Weights of a small GPT-style language model, trained from scratch on English Wikipedia: untied embeddings.
MLP neurons of a small language model. Each row is named by its layer, matrix (gate and up: input weights; down: output weights) and neuron, and shows model dimensions 64-255. Each number is 128 + 24 x the weight over its row's rms, rounded and kept within 0 to 255. Numbers have three digits each. A neuron's up and down rows have the sign that makes its largest values positive.
After each neuron's rows, "fires before" lists the tokens most often just after its 100 highest values on Wikipedia text that the model never trained on; "fires after" lists the tokens most often just before its 100 highest values on Wikipedia text that the model never trained on.

L11.gate159:120147169117126118116125082146117122125160125144164144110135175118069092097133094143133108151087155142135151078099085150174152171163180149133056119138158144134101127179143097120141117096143118084168175117150148137100138116120114129136148136122086113183143135140123112108135116122121113107127126117135132125123148154148151092120114112136128130132084106132135157182154089143109104109134134125158143152137145114130107083118105094163103127110144114128078141103131129121085137133153156148136124129088097145130125139145074123133158142112143145159127123104128101145116128152142121110
L11.up159:133145151128174132164140120185147108117134142130162102125135144141133095102106112138114085071115143102145183120130140110120117130067151127099158100134144116134089110125119134189107135122118113149149140176138128101108122114160123129101127092121124142138151163104112107085143136067114131141121120147153110133144168147131114111135096118134103140125123137149097184141089108162108111146172109103181100093109140113069111213133164121125132113174145100154141117162098142095095080114093143136127086089157163111152123083122129147093130119156113142129132112132122142128147149130136131111
L11.down159:121126127144136130130158134125164094101161147082137156147161149135160088163108119134111114110116110124133080146125141171110123126150128141192122152160124120115123131108173145113110133098118146111135139164117143115123110139135102125132154126136123147119121122129162134137139104182123165128173118122169102107107145084101113119121153141165118081128127101134079107159099125096145115146082146141100144099107101100159185140139112121128154086148160119116136131142151127137082123118131134157105133146112129101148107107134157110105119136154163107131122115091149120160151130122117114102
fires before: "r", "er", "t", "p", "om", "c"
fires after: " c", " C", " to", "c", "e", ","

L4.gate473:099115122117124113146103117081090129116120091145108087130146144155099119131130095057100167125114125170106109176113106143130156175095158114146120153135135105143117124132093137101130085152150135159129110107152124120159168152124104096124131134078149130165185089078130133130120092066104102094108081093155168177133125131123104070144113134125121087117132111107164128141119161129118142102178092113133123156118126150113158151140134159116090130113134111120125126129148146115131180132128150118130186123159131142145130134140139146077121148126131120119109174118110131138104124110126092101
L4.up473:078077122104132119108128087075115123114141131114101142166178140114118164127131116100091092144130149151121137138101138176136140171147120106137131158117129148153128132151121137157146138143137132133120115102119146113141167136097136137135180115149134124137144173099149095103159162094097162113090104125143157125112136132175124151128124124118099108132143187103108144101100153114129147095121127155165127102107157144131162152092167130111118111208116132152133137147087156148172128107136106140100148092160107160148119136106125159105131113145198069128148167098101154157135111119146091097
L4.down473:125178132115106119147129131106123094127148053163134110112114131148166126143152156139144113133120117155110132090109130105135105177149143108110128161126147117142136124108106112097146140142109096135112110108115117126082144102144075146133133147147121136222120168116134110092160081079167167138122162109119100150115172128152105141101134116138153081149125138125120135105097145114148086164136151154163100128132142143145185150132131138146154072116150143117100115144152137094124125148129109099097101120133116131095167116142158153132161115113153138051092169126135141138165102121125135137
fires before: "m", "p", "b", "ing"
fires after: " C", "y", "c", "ec", "r", "C"

L5.gate355:141074135103129140144108063103140137109090113132113142130145145145079122131087148134129113131128148089170105146166157156130138187156154130127165103134112134087119152108090157158188130117120143149126113123138156138116128150111146098108147142148136120134093117171127115146101128107158116171125126118134144131101128130126182100166137084139144128129176097120073100101105126136112147104158131150156114154092131141131100115150104156116122153126129128122148151158144143162104176129093097151153138146142135140139095126155089141122127140175146149141136150165118114136104167148067103108
L5.up355:148140145121088114114125129136155100141123130095128079157133097139156068152117118166141151108131129113109116136128135179121136122114180117085120110141120132125149095121113127125082138152116118101102102106107121128112121146128113086141107111089161183141138175130180125114135131154147101155150090118130104127114148136103124132107138121140147123152144158114114145140144117137145141108143106127129119138094135109171153098116145145086115159120154076146169085150109142176149111129173102123151083142112109146167110133123121141183125163151124102130124148167150147145135133144119135106
L5.down355:158117130140136084134136119193189109130101109116125133123160162174120165100145150152144121125106152125144110129156145146138103152172102102098086116129153165143104144153130122121123096106165170088139118116095117143129085158107182127159120147131106151044126133157151134113098118121140106142117136104099120166169121091147088120135117146086118125070074132115105164152171139133154114173123131119117098131103148160128100100139155142107124140065150168115136107161123141109168127152122108127154125143153125137145139116097104155148172110125138104135168141129095133126152114151117132169
fires before: "an", "in", "l", "ch", "ine", "t"
fires after: " be", "n", "en", "o", " st"

L2.gate73:120141143117103134100145148131107124124147162096097068144149132130149115148103152100162184136115095104098093154186143125127156095115127137092137115092129079130158161135141148141167146133124153124096093136162114133139095136086134128174158169152126143083111079099134116108089111064168139179091180106112116155123123114159148110132150087166154162133150143095099096116113132138125151087142114128093098117157138096155106065104135137154125140113125119106123117173080141122134179142155133149123133141141157143141096150116127141086148134135109100143124124131120123122126153151136102112
L2.up73:085120133123109197123138136152123107137125155104121162127128097139161102148150129107150183159144099141133125099171152129156199152125134138149134129101173161074169167143138140157126144129145139083102176158100123121126111100115077129097097137149108158070158096103103134130145114085141103111103107115159166103135146130091034113161125125127152142115123083143139121143127124114119125154113133140123128134126139158148134151160185112155117143119097184105111087109117108129136148147132115146146124152133099108142148128131147110106174112104127125122114097101115119120128151179133144151
L2.down73:098133156104082163150159151164119136114160079154152159147096141149161106128091096126121143097172138147098090128120174074117220152131149108149140160135092130108139122096165144127131142139075108122087161141138162121119111113104082138145125156134140140078124103125103145127170101100135120138098139123121150107127152107133079133141180177103157129141181092127114128075151116101141136114133145138110140099117098141148096145157180119128115168113140157119148134129125147115111138118160116152140129118157138102112120156094085100112170151143124135102070134147153108096122152140113141154
fires before: "==", "In", "===", "The", "A", "S"
fires after: "\n"

L9.gate437:144094185102129113112099130109169156102136127136110124189124115093145119159108125125108125099154153067149179155080135110160136138134097130111119122117179115100098122120130100116090102118095140140155085161137131115121151115148109125099128111146137131106168083091105110159118164114143142156140095094121092107167160121125167119132089162100103154136129150094077135081104054142145158126172145116134150148131118134121128123129159124161135095106182134099126165161096114110098178148154145154162141113143164176082140117125132109120118133142140130135126114108141136112129103102123129095
L9.up437:062130152138142121192119118128142153126073128136112144171126108122117100130137123138120142087122133123100089124130108098115133103114128125169132165141130132114186156127121143125105083141142115109102117156136150116105123145127105130145159097137121144119186119122133144129177104150131105123139129171156115124052139142163180150135130130116109128137159178139163105103137105099178118113141128166093125146118106133089093158131103109138079118145133130119143153102135083110137133113127117109109154142103133134161155135131124158102142190118140151111126118140142166116135132153123121119
L9.down437:132082072113186152101095120101123149163118127171167158092142076124136103141116118115118126150138114140088089138131131100113159137085105122078143125080126139118159135097124099113139126115132140142161087140136140102156124105128104142109121119164154095139125183143095120194120124101153098109159110119120141114141155140158140133110137128113078113122148131112159121133109149135127177153100149108113090148126110108129113122142121129135100138125103107100101125141103136130142115106094130147132133066186142128135170167132106151102094113149138179131173115090152114115102145153132096179
fires before: "o", "ory", "f", "an", "and"
fires after: " O", " h", " s", " a", " H", " A"

L4.gate166:124085141127145126121132150114124134148144143138153172167158097143115124169129097096154128092128134127118123076117144156134144133154105162154164102111135147094097111113116141112136073043083144110107157109171082136131173132113141102126130123143136081169111164116158124135116128105166114139129108117136098129113149146110134133111074126102163151115108090128127128064145129119161128145130129162101125098128132105057134080171139088087148119101146122131083089098114136133121124104100128093172143111116111137135116171117103161099150134107109085121133175118131112122128139151096141090
L4.up166:163104093124178107134126153113133125136148163139148123180145116151117067191114153110131131117162121127135129105105097166145160187110088143123140115123136130123133119132146128083138093079119140133110164049120100120118137122077159093103129106137135094122115141133164112134144143131155112142126129095102096140090101124133111131090097100119137148109087106129094131114146124134151128117112140143108129122129143122112182099194123119125144126130125155138105078121158124100127138072125116132146133135129136126136126130101112164121152127105114099140116117129159128153087127134072169117
L4.down166:135149122136108108153147130130132187144105101109154153142075124119155118078128135136116151133111119161114103128165151116126156158139115117137140125150139124105118126132130103125136088074096114111109069104063140112118166147099122143145118100141159096115125119158161117130143119108151103117141130132110145137149164140139095085085145109136139150104130130119120109146118115168128157170089160149129109169140131115139167143161130176151114092116138124169165137126165108102145118147153093141144075112141158104136121157121068166112143139120149128096122116116158091132121133128084127174
fires before: "ed", "an", "ing", "t", "em"
fires after: "o", "an", " be", "g", "er", "in"

L2.gate180:099134083112109097097123141101131117128136151094056139102103114135134138123139151142114173124096131109116099137132110112150089106116126088113155132139107130121177192086135091148131120101087159064145124134105152155141146135157152092060111095162136136128129145086170170135117147094115113133148086088136138141169127165139115120139130137121097124128120145097135093162127102128106115111133058096138091139177092136120121119078120113113100151128148086126091120113153133130120118153121121147121122098138139112134150138131150118142133085154128100132132155096157133111144106116092116116
L2.up180:074111146121110112170112151093098150132113129083114110125130142147139175139097154125144135134121126131170089105097142131155110115107141137160144128119131129116159159128114111168145158160161110086092140162145172136122139146190127175110115173157123125100108120114152182140128136101102157152099077142119130162124116153136129130138140109170187091121144128156128114111086105116093114146145095111152124143165139159134100167110097060142111145124140079159120158136119095151141119148146139130114104083149114128091129108140128158126161154123155176139142110128080154139107130131166134137
L2.down180:109129166132115102158126139097129146115118121125123113095126120107126123146120134150078141178135066130135132155132150111134138142133142174101112130138114126139168122131156123117126163155110148105113146133122095149127159115125148151137095154156115125145053151120125159166123133080121126131088084107056142121159138165158082137076143073150130121173096124149123145097095079108115086161174147133131132110117096145118138113109169124116126122091131124132142114127120127123090134084157089079115079120115123104163158162162117111124140086136171116105117160152128110139096139106151106098
fires before: "ub", "ass", "a", "im", "os"
fires after: " C", "y", "C", " the"

L10.gate400:160089144155150139147118145153081172142125141146138109080108129125107100161146151126115129183073097147121114108149144128129135183162120148116118135120136161100077110125122119108123109146126137130165099135136133107120125110181112118083126150156143150139122111138092118172132132126155114184093111098141107105113136090121151113117110080114113124149140126121153129142152109134095139104147157115124131126133141074158107116143097126114118184102102147092134132107154117108098183118167140179139127162142162139125134121113145165158133141113128132134141104100157133104129106151149161143
L10.up400:138144127158164142115126158157092121128099104125053195144122109127124145108139143123128120121091137176123097154159118117143134105149105170136144141133160147150120138107126117115138112100149130151095115148086143123129165130181103108130131140129121131152153140133098132079116171118153157116088156126129169090135100129172122093163138152110131120114160099118125142159104132138110080146135113133149144108134110099125157153122153096164115125160099130090126085132155158099109153114101100141114165118145135139095134114118087141103161105120127139111114148093122128141119117149102085130
L10.down400:143118135120143127133140116088095100133064139109100137149118115126074164157133127093105147122149129124109103110148144104122143134119106125116119118117153163160055136125099093108110132141135195138121135153154132157162194123125078110142128125101148128105130118151120135125139103093185116087119148130134137141132106115165154136112111146093154121136157147137150130112057143125120120107160170116168133133177133116095141166107119110131156145147144109106087138136130133112073062109160143142111122070146121143125108154124173120112138126126150132089112153081109118095135124155110140095
fires before: "o", "or", "ory", "ol", "\n"
fires after: " s", " S", " h", "h", "it"

L9.gate398:129129143119096133130139106108086155195122171137133106107137109137125094159139129111136155162118112143160145129120137143096144109139113151152156141116173155162127165166167113115123105112106150148121125110117119152139126119180116134119130163165162084106137126153101106104137149099128097088111146114089165144148133129146080132104128156107105162135133104137116132132126118156102106152121123105064145115143123131102126146122068120129111115093105114182121131171161101134125079145099139139147153138130169130109119112176172115118122139116141143119146147077120106176112102126137150121
L9.up398:126183149144109110106131146130161156125125145114149123114105148165117108125131132147109142088154150135122125149133060161143071133112141098083091113151148140130115151120160119158160135143124114116110119162130107130151128114126166173129109107105151102132123131135109149122193125143090129102140151105112115133107141097105113136112127130159162110094175135142074107147080142132069125112157067094100106097135107145133160113136149138158104138107161084086119129144130129124168134113134100084118131178114134122117131131129147116143133156169123166155103130125155135126086132146093177183
L9.down398:062113137144153165096169118159194117127136153122155134157132134129114087138115110155103162155121165174127136114133121104144110156143119100152134151157117147162119139112122125149127134134142127118116112158144131104094125207135107130149124127115139117171138127088134102121103094178077135131111090060124089132160169125115111131132174155138099149095123142130116121127090117071122084137143139132121143114086159151116131124097073150164165123178129114133131100096152150151111170133141101087098160171122141113103140120121151143086133123132128147110096142188133133103099170138107090113
fires before: "er", "o", "r", "it", "us"
fires after: " ", "is", "-", " c", " to", " is"

L9.gate255:067147103154156094092168121120083120122141094147159082121141148137121127159101116072145132097117110104112124127139134096100144148161096159159137154134129106141124142116127114123130120132155105153112114134116164120119127148128152128154139126081155136146174117122135194160138152103102153145143116120122121128098105151145128147146126140145107120107105133070159131131123122151126094141141111139175102107149112113150126097142105128097128150154177116132075148117108127145151129143090070129153143165163157169114191166171132125145128139121141126153098099101102140112129135129104100105
L9.up255:150168150095139153120125112118128115146086067115135165152131085149121119099124176106133135115117115132155144139075142134118180140118121121113135127160114132104144094111115125126143154145126118123112118161098197129128110136145120103168095116135160120085144118108135151100132147162152115151129144110152160091113108125168103108104101168095111135123148114128124110086125088128155172134115130128101126130076135102104113152150176165161136142106104103130127137159142129113133143130148117134117098097142098150121070134132094147164118108128063151104083093119146151088091116151105113141
L9.down255:115130119131105176130143112107110124177148137141144094122092133117120153086125101115151136102138166117157125088123147107067080099144096085107122179137112125177137157123122145151106167131098123153095129169132123123156092160172126100113110105132166126106110121119129180104124126178125145069045112110118112125101112114120158106094164153087097147113171123143135116096127123145149117082099130167135139146121122155132109121111119137180117133156106150117109090167144124129137130130112129161134102124131111117151144139092148135118164109129133122131112069141158133147088141152106121132
fires before: "\n", "S", "The"
fires after: " =", "\n", "==", ")"